config = dict(
    intermediate_size=1024,
    norm='layernorm',
    norm_eps=1e-06,
    learning_rate=0.00109,
)
MLP neurons of a small language model. Each row is named by its layer, matrix (up: input weights) and neuron, and shows model dimensions 128-255. Each number is 500 + 50 x the weight over its row's rms, rounded and kept within 0 to 999. Numbers have three digits each.
A block is one neuron, or neurons of one layer that tend to fire together. Before each block is what it responds to, as a language model described it from the Wikipedia text at the highest values.

Description: Whitespace or pipe tokens opening a new indented line or table row in lists, such as football scorer lines, sub-bullets, and table headers.
L2.up165:542473448517521606533523528541527471482498542442509411569526473551415577527478462443453464463547553498551570446466540579487533438527511513466477433517503515509502503468565496480454390442457556530493437456456495491510593532546565435522524527486521509503491514485417497523524607609507538489535608556488559533499542474575534482458433524564457567511448521533544498487466583600467508538430
L2.up199:538565590453481520467524431552449502446485500565568474502504470513465554494535514488496459377433479477466513551521555439482557477525519485504552377542492421447450494558559472379539483504454472504551521472512576469542472440512502490518534553498531526486515484524588450502598520564523467534467525508461568518464494522536545548479422399463470490516485423474604563486484519523518425566402
L2.up280:497467522481551529551600577588498532534516482524533429467535517566503491500565450555574541429415495437498429471513469504457652473476435460446490494525484534539532538430500496515501508491438468396438499512438504513514523585514493489474468446556549496632434456556579394470522448543498535537572550509479553562467474467514542456452469536488419563510482518531518492492534526524520499505470
L2.up983:511545502444464528497478546508538441519533493485481492411533551426497490513485472508521518463504480506557410539552500471533473497513506449475427409512505491499519473545515522411416519425496482511607548502431539509542519620476527526522512542511401508541516530488516450501488452449410558473496533503468590495593555559537564533380362518579468476571431598499456544405443553492549463481474

Description: Fires on is or was right after a subject's name and birth-date parenthesis in opening sentences, and at line starts in football match reports, tables and headings.
L7.up24:536445549534570556500473509463451439519515566526484457489650538481532574520546622440523495523465454488553514461541503428423377556478498518466441468589441485539506526494515509511456512545438560562525468527487507500498570462523525466549559576527426504517444490482563478452590540527492547559411470524478495560479418511497497459466507435528406448565501476486591435450510476479548423487434
L7.up83:434472485512544539431562566362482528546493565485432466553448449492467543533637513496497513534566519450476548567624517425477517512454453558575471530606501509426565555435460496469511431532471560531545506499523511553469402433559403459537487527476448463427484493458551462465502509466560497600568436512390463459500514516541497509473407496561556557520513543526647476448569432483522471491465
L7.up106:615512500581540544556457523485457452423462527525499497570477492582533485585454400465507483518540535474491446448555559501496489521441438545518598519478517360527571532518531503469532485516509518552512439464439574546511463478479490490498540547514516549555455452495415523419448541400394636568480418477450514412577607535520579529412427408497506479429426488496605422422503429517489400505524
L7.up170:492453519528557548479573480498513480523566499538524399491545566552522490550475507447534486558556523504502532522520498434480531493477476467520480528400474476473545549493494520470525320442526458549589459492486556555463519470560534474489484534524457559475572586476592491516530492474403472515405464597453490532531460492501443434461552530563462435545540467571538517517490434543560482444575
L7.up185:509425491504443506453478439535497501493551477499552480532537579453486477455621466537433585508473479477529553545495513483475499507632515486593463438536383498455437402429425504511475532504457474593443545529475449490398527438487512468540524574447548647470570561472467514484506457530483472515478448482603515462523449513584502432486456491505490478551404442557456533494532476452512494533512
L7.up235:481524551477475498549516507460412517508501528505450515541538442602400485473580435550566517446419501543561469516465522461553434635481520507548419465492475625565507455474486470486515471541480452521477497505569499550484442523587442450472547679474544501389593506493464471480501515554483509510518535515487543510478512443581466490453496527485388464468492469498524549557524537432472397433473
L7.up274:485541523431520489434554534462499558549438506511475385584508553501545480468511535500401623562522354479588513484550507542471534441512434454546506492431432474481520537424544466401527451503517461450495489543531485491484512422515525474464450557497558483589498442402454533507545578570477508495453556410556482506428503536529572537403514499470418507519481501596406472536536507490539605479483
L7.up473:472523561407512565480587607533477534479605516461534513453518522553473475483469519500512494494441508476535522481518530456487471468494608489491480447507494549591490484494597413515477456541543515524496513407562536541514530487466492424368572534496490531523546441385489523503475533589552587556505548453569394544479336430559516519400408366583341558504522445422510543511403542455430494524506
L7.up498:502467502551555508545459611475468486562467487628502504512500420519462525498464480504492519571507456562458511431513600451502582496443532540437526580380523491543589457446534453421498506506467483573510421439424554546461463561534406498546456484511534511512547556666488517525602478438465585468533545459421495471505467452549490531409551444476509565505501542612515504505497528539517500556451
L7.up512:498587574466521506468513568500462520456519578483474443513444482474495471407562468521335496501535521440440515447499566604469528520511414368522418389526493528550554443515501470495546474472471549572561453466473588532468492588475559561550527565539451496554570435557612477508463534397486499491566548496442556516496429600639461516492481508560484534508523467554497402471433572488599456469513
L7.up571:573447431506541463488404475485561443562536429493509452498450510508515499524512588502493505547514417481457527557604539442493532438484490404435544471526449436500511519344515448515610483598429471507578460450452557477469548515512486453448492509458474468475516474535496569500484508507457562460564573522482534498444526518581527523388469436420549508586491565521596578506551496620498448602502
L7.up847:512516504527441537528514520495486415509493542552539462481500532484539526442411533537578518482543506499514567544535452375552492562564504503454536494481473505532566421478455486417508557559523507536532592469651496468540558415525527389539467524440480404539500483456479535529598416509532499525479473537512629492451498448533517617363558520535440486531456501494590534492459545519548492557542
L7.up923:485449570564494593458495526573507420471435462448414393483487385419484474462502556513459544504592579448589403368481596569455608416489521477515566574421578475557509531508460451491436476477466456578466434533540480533484497497514437427505460505456543495517512478494443510493510522510576565528520478442475477489520451478551536463538522498428385448518461518544454487483432443562466449551532
L7.up983:562484510512533415496450474466539481421545464500497496480545485449498589460495566411485374525501413493462477464489503430485516545514454486524444515531454535591547504492524436443511524430489568487503538479458488503593448448570537448563465486544426522460483547591514511458459451560466449472504521502508511483486524435575484461467567512518388539590525432549559496429418455499518489606505
L7.up1016:533582517544495514518475463424503421509478446476455469482461519568458396488410461516473452477543473487490477536538519544421558578521449520580515494481538503572502606418530531479496541552511562538497465380558466547547407464427601583575598529479449444436445483496512413539411568417474507505449489549554553516409444522557509440484540414513554482432559409384533471576477497511541430491451
L7.up1017:470473486450430489525462518443514597499498460500560389410381580400538547468526551564443506505565526473547582554510562469438498495577552395391564508474451497565498535525587500447480488487528504538522481448514596513563546479476515423543540512466558478459441516487513571537605454426419465509541586484609535592522559437488524500442536476483443541534498614515533502383571501465546447487519

Description: Year and day digits in birth dates in biography openings, mostly the first digit of a year after "born" or a date, as in (born 22 March 1962); also "born" and "Release date:".
L7.up85:443557522533507490474513542485475495472472477491517492462541526451497489492434514438493574486541447467443514519530530536394473541507452541505541570528583473424516523568664538542451511551521529632497513538545486416533559523451518571511465487650528398523576525506562462453424533499543433443508448536489466522462458597500483517442551495500429521448551547473510457552562488592559450468560
L7.up253:490466524511475514558502411397498480488639462548479507461491494519544588486506536416395535488601465471574505406534455476516405445562462510501488479499435415401555494450519581518482554520478578425457597567525534412496455465518499520461450499535514514570424451529464411486463419522537443471574510521576494472484489524414464471434550432506495484481557507452479537465509382486515428503596
L7.up285:507581532470511527499524496420519435528449442488410526476453443490565557430525461468485459505495507536512447534504520479538400448531460459574491509517479606544501568519569540440485532526522562448508615400556519387464480629510569448482486452549542497473474518451583469501484515489529453450520481451534481546454452379448539492473498585464465489510474574589422485557592522469432377464517
L7.up298:538573533519552487492503437475418443506537519482516435493447492486451605587453480408384539602585505469498577514556441482514502552518403507442538536444491444552431499491490451543367525529533375390533525469526552476443504550512476609479513547478451509514436505549474454525535484556485515455530514478468480505480474484488540494467567486536494527545553484515478489515458586489419548462510
L7.up323:435564400500535476454521424446492484467552449435414550433521403425505480433485511480471584409543562505472439455367521455653485473509455499490466491505513486485514491603471499469456547540493507509485479453460548386506550447546471532511509492493514431465570464498434467507577480520510440527479474510524431531493494548563461487486567517490430490557499497527498579391486552533421458576486
L7.up326:472512534533571533466534595580399464472456441495503485474529505488484477370565473445532557492559558394572520510518489444625495453505508528504359496546469532637525532519500590415513456440455442584459606449536535505486408565494517497507506509515535503579444448486427411520520553487489518582496413452471457480483474534551369512419486516441384502527546510496564404529541497454468521482582
L7.up440:499583401520493466592526463435418396544451429525547509443486555447388486503385598537399540508539489482603505514513465484482552454500513485554520478512533517456533489544559533452556497573387524574573515555447509549504441511503497493544471507436494539481454493504534559501516460566511516449580484459522556466473431581512524541511491476466494499556575485492533466551454441539557489513549
L7.up450:438572577534509649540418462459573571470507549485495519523552433451540472524548565494521574558519466489457420458521459594459521516539512544584529546461571464559536490458473611433526521498484553560508528433547545541461473552520489511642446566517587431508518496455515496477467500521524572529556460528512522481551509517427470469525454483512519488458626452531511471489497488507501467473465
L7.up542:477635559480452526518498599446370565419461471448474513563491462495444485520557538453427510420523567503506540510511463467447569556514487499522544502414460480557624582524658467422571552538578484492543474561559472522535526613469508502514507495542420531457418527405499501554427503497458396494475511529566553462478563547608534535535535489479474505563527504513475495468460614444507477539530
L7.up557:611529435524447528414494428418537434480564494587479493464592501474492489517561432445591500476599520543411558465493543529545506497529424487532431500409529489539501484520523491493549442509549553419495487553485512427545434545531431494557545469608486411458489459536547468511543443562545500498491499516546496525542528534569482457563540512454503491494493459508471514471413509452448519379495
L7.up584:486511492533564499405448526477480467496508515395498423443508502568522569485484565492496543462606522540520524491531547557469534475515552434503528432509550513563564504573535414431520488530490576557479496469547507550473471605456392549572529408517489477529499546371445478462526473447563469399486441490512463553616417486525549528493589524613584510482471539503579416516502603536492512574424
L7.up598:444470508508529443605428420462449501433465576425512537504466500442497566416477468453555572508544500552521423533482542603518517472566583409534524520491458517554502543503393532480567541527407523482636621530610394433401494449509513556439516496525524471574573489478501482422498444562506404454493459518613496540433499500543462546467526588530497499456478591517435498514565407522533531570481
L7.up687:542503467569524548548470564401444396474510478533509591587512526421495534445575608534489503512452513444498601551574503567591505434505481533575505608488511530413448500584574493446585563497460526477419586540434418500478473475516440466456454527496475414569440566522520513529582572406544515496463509412521456545503485492544470376503491498440522552545475485439450482516527452392493531493519
L7.up813:464538543492430511499475500519499411531453505515532542442480530472516541484543414529469510497556493609469568426578520464518572532519600550549388468543545503422502519477467452493467413502532491572449488498482544488503489477440456560458417539481632533499503483493427427546500501455486454456454555576576457465487500552539522458488518545438458492555458562436461530565520433525482614498561
L7.up891:478523428493488438474539529436456393496516435632577485501451420528461618472531525418471481550457566517599524493573523445666468535519558511513537546532471564470563416436586577501422474546505516449514427563561559428496520550466451485539560575440432476617411499490495507464483517570508528485565440496420583619530378439412524402466520473395433566537498563483452482525531562485445530470487
L7.up1015:562446543595433471549499503450504489579453480541500523509538525517538571532397586503516634578555482544609500563532495505593577554490508539517487509491436529467431529548550544486632589517569470462526407431584438448475535572503528551446428383491487530549474478476475486525536461530429448556546506525546528515501587556332554426544541554573501532446592482579559421464480461450509494449517

Description: The first digit of a year, mostly the 1 or 2 of dates like In 1940, built in 1855, or the 1980s, and month names before a year.
L2.up43:596523512585518546451455419525438411482517482508589489551550458505529485441427560490572475383502521550506484545464500463444436568470532615487363482497513525527508549549459531587528529463536496529577442549513517522470502541442482517538510395519477365441507495502406434474453510505560478408494424517619461485509436575430515465502526529483404534587517449461519486451448502501545503529522
L2.up187:516463475551480538532532396490567515482493497458524611521498468392541529451467530425512447510507560538482503441503536566614441518451554472519428430549514499416545481515543535570474551532510580480519457430540443580517488528486444471564426542507571571588532520358444485468533585447497476445508511524553624457521468546487448496583473501463590568390486501550446449551464393505495522333445
L2.up561:537440461406501518576406542408446536477549465461435487525468477532484531560484559528471493558528621546497533562487523548436469444445463562615561498564416532520501519625511465474494461593522499581483466455589442586496483489542535593498440503474501490491484455591453500572380478396519524467490446519607520481499498491504541520515549542409548519486533513507498489486439435551482426510553
L2.up770:554532485547523476405499468440569428397573527502509527460423520545500487429495534437533435473527544550551469475420465448631395566576503549601442482532479399522524541502498516526502427492534542480554503414488466360502441531488463475598449550527502507492586505460421461445498522508472469530415434514562516493501464551520540455572502420437507614500557534480499463467421484510466407590484

Description: Leading digits or the space opening a four-digit year in full dates, especially after a month or day, e.g. 1 in 1991, 0 in 2000.
L6.up198:575500495415485496504520446496531524476580513560398517523541501473445408498481426499544554518485465440517444525563464481491489539509617474483451451583610572452518469586452383429493598546516508487553562539582496571424449620400498468524491499596486489568485469501553558466433482448590467463535454473449569402553553477470458537519435414505461572496454526505548512407530488526574521403535

Description: Mostly the indented line start between team lines in football match reports, and "is" or "was" after a lead-sentence subject ("Monroe… is", "Calypso" is); also coordinate digits and table cells.
L6.up287:476542471508444419510607444443435557500547475486518494527447439491488489468606441490524488524477510485543460420514510420508476583507555397460422473456561478496541558437515484493376570359519437567491489447439551473524551547548476426441406518510515423523495505536476545459512535538527549545560569509511518508529518497513538488444531474525528368488493459458567583497490500504512440573497

Description: Closing == marks of Wikipedia section headings (==Honours==, ==Personal life==) and line breaks ending paragraphs or list items.
L6.up62:541498404520450532456523553487438523459479490468375471475464458574609435524517527494467465468520532431566451427399505479543549509569556542513530559494476501511458487516601523591473505508471469508566607510607497457569534531457489434558564542534385523484556496413558545471441554475500536522426531507497460388461404524628518428486499431528564490494526475462443532524584501479553480482512

Description: The first digit of a four-digit year, mostly after "In", "in" or a month and day in biographies and histories (In 1973, January 1637, 2012); a few hyphens like well-known and mid-6th.
L7.up17:509460527541432496518578441438450472539427486460463430522504467553415554425481461524421550516517521544447435467411466513515440550515513492534498525500470502495438471487506465535464446442502525494518520531567493457481494493462428470476519500528599522496454623527444437473496496559496431509480457456529514509503582522506549547522517541501606449511377550527475443459470554449522562483579
L7.up26:517499522444452562390481422503516485494573558533556493501446474467521514418445459517460438422566575562467528500440564553451539480480477545478552517552517552488449568583569550539575558477503522503482480482515508485503451526433458487554506493521517485486466500496412544496407590537547491520484461520471523521498446616547490524587488491449467487580452487442551521558457515631586627544462
L7.up50:505525436544500465417466455353508576451503499482451492514475474439399517516484462499464549488488541569509465551440510573432430551612453538468395511546516479538544504511548472436387476464553533463409560530503499398604553521471482521478526453526575468464501468433470413479498512558532586559497535546576467396512578433478585464559488489513513526580488441533455399485491533473579385431566
L7.up59:515557531488491532417530461521465504436413541533519538584494517446439529547535480485525565514497554405464500469352442424503495599564506451506556455530508488566534525355492482519478377360476546361517434462468498445451539478401446501476596515498427509478545541442505510564533486552475505467545578499528566477529441547561491487444512618496484554530565561573598538481441447538527445504540
L7.up124:549450547492480559415501431509451431509562479455556491453477456411485400550455421547490546439588532392495567613577521487505509436496513459488510449475460490575465560554528562524504545524457503506546400585488446553597443491536518426503462518535504421556524519498461525527520495510507466482477512577541509463562540470570478512469482448561468479469463477486536494472522493614527513575481
L7.up309:535447499506461495518574431467451493529491457538456463536525530491422599499504591462544551587440482585522528502550510542567442496492565555431448522530475466460487474505441500546441434618468460537496489447488499508534509469490482516548467503541491515448415365476475463520578469550524484506427493502504558439544468490433505510491507494590476501486464502512494444524413454448573508444453
L7.up318:596501472453559502489539451508437528366535360417432419555483489430519499545475478524503563624564509428521499525464505444458447478517528467510479451508502537451612529588499474378511458589567496604518501532442577508436542501424579506542541482368526507493536543495538504503451518509523466424539517538572432333502403510472558537502509421521493488500527575479503530514570429485520469411455
L7.up362:521462489558496462548466516462474465500444465465432395494427552521472500451450440541502539562496492465482467580452544499484494514505516432538472541437506560566490520502564476533523517476487527520486480627459481384442523493490528529458432470465539454484553482481590500442519535473421451530516414525539486582526482515514521488555570550438422577509528552483471560478504498460504497468514
L7.up369:515554474537544434540616564466520461476526538447523505624559448503488503499583485445564525416489501536406525491430429507503427555464520499475539576415417499502488520547434428539530524559519426471495529466461612462532513482456552432511497507463578509410483565571394506541609469505537469527525486419489509509489475482476521542538535512476520532542543445483547369469465524500492500548444
L7.up525:591438490607569410469555447452498545443566435493564548534465435543502493389559498483493508573540483470476459486537533534547445422451425521513574510485482532472543517490487432493477406426522502436487485398530561521486502477485528431559486471603458502534543538444544480494546517604625382486452403535484486514614549491453481577454429485446403521576532534499540459510503568561535441524436
L7.up559:520449526568478493525529444481487512437562531534453577615443587508468467454561510406549481486613457480467531513452482588530467574533556584435530530539497539430548510537445432515516496533576528551533549433456479534552393484496469482529503458428541566510487479445471485527483525475485467538466425496461519472605513410459442554513555498506589587519492481650494411591489456486564482518501
L7.up647:561518463513507464442468332470531499437483490451593488627534409504485475491443496498442486541547513489567440560534507547565494579510523482536540534448492450428528516506535526477438444487440502536575506506531492489490510557567447465454436468492501477527468464504453526545467499493575490499508458588433560492566440542470507479544537564507486568610465515557568469481515477527504540497578
L7.up759:487428562482544470443533557509525487370489515481539522555401506514480539358570425501518509468546523429554417482467468470475424433626563550523396580495433551489537559515570469429468475480491528528557532532489588498517473533532536472443497532494456502472491455492566408421497502559503474501501439512494518457598530565432460534404540514518366543510515409513493522474483513527527440545501
L7.up859:448510432524468470501445448401528474491512437485569515519421456489500540397437490410457505473525527407488460547517546617506441504505512500526498405475516501553499535523529518464536527433514541581371455581537374402481413463401436555452409477480506479468490541559438452527420510524463535486495443504587494533562507441464500457498440483509399561574474553526465473470535510492465491546512
L7.up876:524524530478471537493564457430539497492522492446428503523604465501530458561533482444482555503533537492480525584431592465586492482546543487491511490520466442495478567522452477607531522491467451546475389492506479545522511485382542439459413451383533467360528549499493528549533517582521479555539385456511530513564491493544533493552474456572473544594441562431597416536391544443374515492506
L7.up975:569527401497501495472579433440426568485403534513484500546595495495445505598404495509497593606470585545424598517487473419427512478459430599509545506488525518460502484505559504477444514528494484501493590460496543470548510445451393460473512473495370535406574543486490528503572463519493622515658523444478578476518539447418446458473437502480428569525479498430576395497470534432456515562603

Description: Mainly "born" right after an opening parenthesis following a person's name in list or biography entries, e.g. "(born 1970)"; weaker on scattered word-initial fragments.
L2.up105:485544478490424499426583566501446516477552429502460548493676567472577480480410523553460623537537439471523513520503501538497430518619572508465486513455473496560560497529569507489527458545445438591448493472444500535519419502459512510463496504497412464520481528498551443501430475418552473464573558497466526589546455570502549389482497514511503492452523534473550522528470411561518445513485
L2.up191:517536560501539482439516575477477516358469495466457461447443469476570532482460423544458575565412446540536469519566400549529551437610526530484533465489470597506575483455574546407469443465500519442487413580494455545446505477552512538443465503508488489472366437543454538542593455485579400534480565511506560551456470395568513479584566506534491609516454534511556553503494474528488454541432
L2.up393:525453421422481586466626577516485412524585465474531428476550541390571497539443420562456561527499526539533431420599479485440529446639451409485505593476504514465580435492506506386427581526504519592490524465472498531523539553433470508519527483497438490380571442481542473496531515502544532430557546479555540462457496448462527508499484482423572599470519578477508579470482506503383479490517
L2.up913:492459415438507497487591507510557422425477442506472463499506502433486556500439483450451465562398449577555442418505531560453465434415514500511512469483495508490521501465558520435442514456466579532450480399567507436452616490481621501537464553544483554508444473502542548487536552465545518490554549455460518457542468493413546477554419427584547551457498464559489533428453526440485565433554

Description: Tokens just before an expected date or year, such as born, Release date:, as of, until, and active, in bios and film infoboxes.
L6.up109:499514420494478550473511550528415480522540545476464420600531452473563586438496537455421504470537470487438481414474541491481440517530517396459484504532506386462513554570573588560440466564487557549421596478513533444465435545392512507490531464567511529488470513473457544522572437508417501540463504428516513503494598567563530422561571507459587493566548510477580432519513529549505498490514

Description: Fires on closing == or = of wiki section and article titles, such as ==Personnel==, and on line breaks ending paragraphs.
L7.up14:586532558522418477427560527477574488474407489477481421487424483473533505459506457367408611362548482537489472449389509466499480441568637539523417464541545529448494569526464557602476514509554364446603425410524577468509470448459496523552474566510531474503503517460495528485458552486562499449473468492499478510527506488498499416534557465425556447486497472398434477451510557511455517507504
L7.up45:453545578484537472499496538427538544525453518531531425524498407498464527500522567412543497461491602443522395507518439470600456477558507459596526452492615599579480548552550457597482419420443540580435510495481526457492493498495463469557455566401537459417545479476451504459513563519435538452465500472496504417416402497454499460505547432392454505455598504442479529496455503437557543441561
L7.up73:492526509442402524480437470501567480491542450478415499412472519597531451517469401559542553512493566547576483526447577578482596530485432501544497523551415415448448463474417499485541504531555606481471482500519498379515537493551449449621548491539441409517535525475637475438510541428513530527479539488593405417471479451525503476564492429441441551491464526534444421523507507498525499542496
L7.up203:507526527460530552493550449392444530492560529542390518464571491408613429490486474508630550490581503498443549488468526476515408557491502450402541522458409545509508432595577478495514519492516488481522465407582530461495527603493534510413477516525479521529475512434518468490527509585546503533494549447453520461504465610530483498524472470518560496522547548419548420511552606441499556487619
L7.up255:616438367508487570521494459510503426512387441484489452511452497510548455522500469503486420546541522400605456603513603524469552470476536556566500503494497519508446496545525519536524449511483477551483505575459510506467475467396422504467464473543476514584511525447490493386505528439449520640458415442501506464527554604516545508497559472522564503456506366590479403508480460484520495525539
L7.up320:338447525445479518514460508500527543478471456439437474445499535519470501455441429566472566478558583443535468484455620485469556513541365469603577505525449427518474480578532492480443481495529495503555579523452474464502371555453489602484475524531479519488483443546447500455495517473504610475520462547477456533525472578469383532533510534531565562478437554546552606526545498508559558589507
L7.up382:504461499515463513501428521469496596493475529430488472425463572469487534488598396561448479512484363477518474557485472475484426470512537439579569455426464620467576507494504448540588430562514417494513492480536489550603512590463441551485510592469491463526556555356460454428575412523565481505514499402530443489451488444502450443565416510556515579556503499534462496470526378480460440496565
L7.up394:475571487606471454524567496478494363440436548594342573480532453508539518478466468509528515471548529550501579489575495478481503526564527440535500552484503509456527440467531519478414491492476566518477520517558493441436540501459531537570669474451489474383571495398500465458525532491550421661454479532541437486478557438465509501543584517492556556511492541484492439522499536452392545508420
L7.up405:506565464506487414447555359465486450438414509410453507481456487470502465545519488526542562509440553444474534481540544516405549537451488528525496488365425548346506586523449477564507536479504483415471537522484478593487520559455462451572510473481558515518473437482508576518422566452478534486486483562504469484536516506493486507520526471521565583497491503452551477561554464525489546486500
L7.up459:531496470533545470469528538432460541559522538523486434517518415440516574442521443513453466372499585559529429516487529507446482569452480476559484519549545422587535485508528555500405447476587492521561514428490556581508430518500467484458452531485496440589542574422542384511535603546494555582536494493499425517433457505593424441469572426543510550478461450423482488393439548509503538480520
L7.up630:539473523484573528568523588437417492443627558461495510498537484450558479465595518521547528391452564466474546548489576507435470505578505533505489483531532644572505478519517499594477506445519573534572565498460505514457447551480492460515508449503463549581405524468504504503591558534560438488584590510527476505522458570526387567509566534546527537471563456451466543526556539507509515469481
L7.up641:628533478493484480535398430412495467474475566462434471573419464534511540472524445452597458531552572484475473530441515511541528469491454548585487514536572542487448383491566388488354525491516533566532631461462472476518474444474414514478539540489514523466437546375526554437527520342548484557536433506442493529553496437592504446523511475534425446498433494505408482414565454589499491502461
L7.up719:493503599508528514475568461401423512453549487507420481514529438560562410514530505644454434537440564462431578429441512470493530558406559535460493465453530498555514475532506452525460505537437489546520485478478594522631511495501538468509508571465409535462474481442470457510600366583514587475527587565509480529451490410429465491460477487554475447562542451477415402459544501558536528502437
L7.up822:538451565425489547419492475523440594465492448555507485443514417578518552515478466513518446381479488475528557553447528478467523494558609576453566517604478446556540539568538549479424481450343436533467513533491499455580451520515486566468520468518435516516540485541518588436536479494515491484481477463515456501511453512529444390475527519446445523499421576509474516505477524521518488506569
L7.up901:518506420511560521431569491371465508501511476440442505480568497528520382513504517497436483515441537547557414481504540519452584534420520514551557443533558501547564481430532477441494434499600499521472551594509576459463496454553422457547594509520496547470482515505477534472445498499549561499584513443571486447481521507505430559524494489455521555592538442474452617455518492585495609397502
L7.up924:519499456467447502516494489520450491560509397394491496541487515573512541475496520524512544551559459557475485421503491392542535428500596430601515454511479481549447580464540547457397485469549513593431603472549518461522556561450520453511479539531457535504520479480569458472504583522481579563494482520473586443533516665521549536503542446407518542468486481475431467533496507481462507389483